Weights of a small GPT-style language model, trained from scratch on English Wikipedia: learned positions, 167M tokens.
MLP neurons of a small language model. Each row is named by its layer, matrix (up: input weights) and neuron, and shows model dimensions 0-127. Each number is 200 + 40 x the weight over its row's rms, rounded and kept within 0 to 999.
After each neuron's rows, "fires after" lists the tokens most often just before its 100 highest values on Wikipedia text that the model never trained on.

L8.up25,208,176,189,246,181,166,168,219,146,156,203,197,252,256,152,220,169,235,156,173,189,163,139,213,169,228,210,223,155,199,238,224,150,162,186,155,161,211,162,296,140,210,201,151,202,145,226,210,205,240,259,258,229,227,194,182,234,201,160,129,230,194,188,193,217,241,183,251,110,220,208,236,235,250,246,219,228,198,189,250,160,256,198,295,189,170,209,140,157,211,194,205,146,247,209,235,194,262,149,251,245,122,239,194,202,282,218,231,193,96,206,82,175,190,232,195,181,237,255,168,231,233,236,155,173,272,152,170
fires after: "6", "0", "4", "ro", "7"

L5.up302,268,191,223,207,241,289,249,235,160,160,173,281,159,229,246,174,190,251,215,191,200,158,141,235,166,271,203,170,263,225,196,211,200,200,165,228,145,194,188,197,205,255,134,171,192,187,198,216,207,177,113,170,212,212,224,151,234,107,140,206,188,242,233,200,197,241,208,249,148,207,253,160,254,237,191,204,178,149,146,241,166,131,257,317,166,151,214,142,102,185,223,186,157,222,224,224,194,274,220,197,166,167,193,151,209,221,202,205,161,170,160,182,125,233,156,133,116,211,200,103,240,160,201,248,187,260,223,248
fires after: " C", " P", " D", "C", "R", "i"

L10.up276,156,244,206,179,176,232,215,251,191,220,225,258,226,193,176,184,183,248,239,233,143,208,253,125,219,196,172,188,261,206,282,123,228,132,225,197,198,164,197,234,258,138,158,184,188,173,190,247,189,184,207,174,215,170,223,251,254,267,187,180,129,247,182,287,132,180,163,216,148,129,227,187,225,245,186,103,215,272,161,269,181,207,241,234,222,134,157,228,238,170,237,224,230,178,192,213,180,247,187,156,210,189,124,141,218,255,178,188,181,164,151,242,131,219,139,219,277,198,154,191,225,196,193,123,276,239,222,211
fires after: " v", " V", " qu", "em", "erv"

L8.up590,175,131,232,210,150,128,192,183,178,257,166,193,195,271,238,249,162,241,164,177,167,241,230,190,168,193,180,201,209,215,213,290,193,165,176,172,227,222,231,144,205,189,214,133,206,236,216,188,268,268,177,253,195,263,117,166,176,150,159,262,191,225,178,209,249,137,193,155,195,254,190,132,209,169,131,295,217,106,117,195,228,270,176,190,144,187,227,162,115,219,228,231,181,98,175,239,213,235,238,170,197,196,185,197,220,180,178,170,160,171,176,189,158,169,248,252,151,236,194,184,209,172,173,290,226,177,176,224
fires after: " Good", " New"

L10.up295,198,174,299,145,236,197,146,142,269,214,123,197,203,207,188,165,248,201,130,182,143,131,241,230,193,242,180,169,212,244,231,184,213,159,229,251,170,231,192,226,195,235,184,197,278,157,212,177,118,173,223,220,196,242,249,171,149,204,194,161,157,278,208,295,196,253,193,262,177,200,163,174,231,146,197,227,226,124,246,114,172,225,218,235,225,200,249,165,191,201,281,209,215,217,231,174,191,187,148,262,170,180,166,206,191,204,256,265,117,122,184,134,174,185,187,202,171,195,199,189,117,158,162,238,202,235,173,288
fires after: " ", "1", "4"

L6.up78,143,184,189,166,178,227,212,244,231,150,195,196,167,187,236,220,191,239,214,203,216,198,230,275,80,127,106,226,215,223,119,211,170,260,149,232,219,195,241,227,176,213,205,211,190,227,184,266,214,218,136,214,214,163,137,169,182,247,142,242,247,183,211,155,234,165,150,218,220,195,271,158,220,153,163,123,150,162,237,134,252,203,254,174,253,213,246,172,165,269,224,282,207,188,223,203,224,139,165,221,212,226,264,162,202,264,184,144,212,227,148,215,227,207,172,147,144,230,193,203,250,184,205,237,228,227,175,193
fires after: " No", " Ro", " On", " U", "On", " on"

L8.up190,184,228,134,211,227,184,226,197,140,242,234,208,169,264,145,155,215,236,229,206,150,190,219,218,139,224,186,234,181,217,161,249,167,170,208,161,183,205,224,160,204,171,246,212,210,227,326,240,221,208,180,222,179,232,196,154,184,201,296,191,196,214,195,223,164,184,192,233,195,181,211,149,191,312,149,273,285,188,242,245,228,232,268,209,131,239,147,189,146,154,248,202,143,160,196,165,140,255,225,149,173,230,214,188,255,157,235,155,137,183,201,267,199,207,143,248,214,235,148,236,300,162,175,185,162,190,144,125
fires after: "1", " Gold", " f", " sp"

L5.up411,207,167,198,227,154,136,177,209,224,212,232,186,145,186,217,257,190,206,237,188,206,171,271,267,106,221,142,229,227,189,207,228,217,212,125,212,236,218,209,194,206,199,228,256,201,158,221,230,233,239,279,117,203,245,266,247,148,227,238,256,191,138,207,201,162,158,230,226,156,199,267,247,217,175,137,220,186,195,185,191,270,167,223,237,160,169,246,268,224,247,168,168,226,168,188,172,126,117,224,160,239,226,243,237,197,159,177,223,235,174,236,178,242,225,239,262,128,231,217,179,138,194,174,230,233,148,183,240
fires after: "1", "9", " ", "4", "2", "5"

L8.up513,228,284,125,160,238,110,221,223,159,185,236,163,183,192,168,176,219,190,173,185,192,247,194,248,142,296,218,177,187,137,181,248,236,191,238,235,242,227,195,190,224,155,240,147,184,184,300,155,169,249,146,173,210,210,236,232,206,223,265,207,202,213,217,180,198,232,234,209,205,249,195,219,229,177,228,239,251,140,218,126,171,217,195,236,164,163,125,206,254,232,232,184,194,177,159,182,183,191,253,216,264,151,234,134,223,252,169,230,184,236,150,209,205,207,90,246,199,158,162,160,204,211,175,227,209,254,158,291
fires after: " Y", " G", " g", " of", "G", "1"

L11.up579,202,278,262,189,174,180,196,221,293,295,215,223,203,240,161,244,282,245,168,220,174,175,242,182,197,179,133,212,275,199,181,158,199,199,208,189,303,196,203,214,146,123,207,181,227,183,269,164,116,171,236,189,243,210,139,228,253,101,157,186,195,215,205,147,231,267,204,241,221,164,185,165,208,199,265,183,266,252,106,112,192,307,150,237,212,201,200,220,199,165,205,169,180,152,162,278,260,213,232,209,230,239,207,128,214,154,207,225,190,216,183,208,189,198,168,192,193,229,182,161,199,190,183,272,143,219,163,221
fires after: " Good", "'", " of", "-"

L7.up576,222,176,176,210,189,218,192,199,245,192,154,239,231,135,182,195,201,157,160,282,209,201,150,217,164,184,220,195,145,260,228,164,185,148,230,202,212,203,209,178,179,199,187,277,164,214,205,241,240,277,207,204,254,163,147,151,267,130,149,262,223,212,280,182,254,90,190,171,155,211,183,198,211,207,195,222,163,236,286,146,183,201,239,176,103,221,196,178,172,258,284,143,197,145,250,201,167,197,181,160,181,196,232,141,205,174,236,136,175,250,216,196,200,227,220,209,160,256,177,253,214,265,252,294,211,171,189,211
fires after: " Al", " T", " P", " D", " Pro"

L7.up513,153,224,200,196,211,214,211,164,218,217,201,194,197,224,142,213,172,176,227,215,205,155,82,225,207,191,184,284,247,232,221,248,205,166,241,209,148,170,179,252,225,247,162,159,297,203,134,252,198,221,174,159,199,197,208,157,239,220,200,181,222,269,272,252,245,206,194,202,88,204,181,165,230,206,208,223,255,172,256,203,246,139,77,223,161,150,212,143,176,190,150,196,219,158,178,237,241,235,216,119,207,190,220,237,223,167,153,217,253,205,148,188,174,221,170,265,243,249,220,237,282,273,201,200,181,226,146,205
fires after: " |", "}", "%", "N"

L7.up499,223,207,196,286,227,194,220,178,133,179,231,203,149,171,165,202,182,275,262,195,137,152,235,265,266,266,171,215,191,167,259,218,215,214,209,140,199,198,217,147,203,173,127,190,204,149,216,210,206,236,166,231,229,235,148,115,274,221,185,176,251,213,231,265,202,259,201,204,173,175,111,151,202,233,132,141,154,208,202,188,222,200,226,159,170,193,140,197,266,142,166,183,193,209,225,94,194,292,197,190,240,223,178,227,213,150,192,253,210,239,188,192,228,226,199,197,170,143,248,224,265,119,261,287,262,166,153,219
fires after: " known", " the", " of", " one", " as", "According"

L11.up144,193,190,223,211,127,216,223,191,201,225,223,205,259,147,207,142,154,108,151,208,150,164,194,213,183,195,99,263,108,198,227,223,176,207,252,243,155,152,167,151,179,205,264,169,202,142,188,291,250,246,237,263,216,248,162,251,227,166,192,246,141,131,259,163,161,258,257,220,213,176,243,248,200,193,178,190,274,172,158,237,223,194,257,187,167,253,174,159,265,212,226,126,271,262,226,169,253,209,146,208,228,150,174,171,168,172,211,227,142,129,166,226,281,227,231,175,184,195,237,232,190,121,163,203,180,171,145,218
fires after: "1", " the", " \"", " and", " of"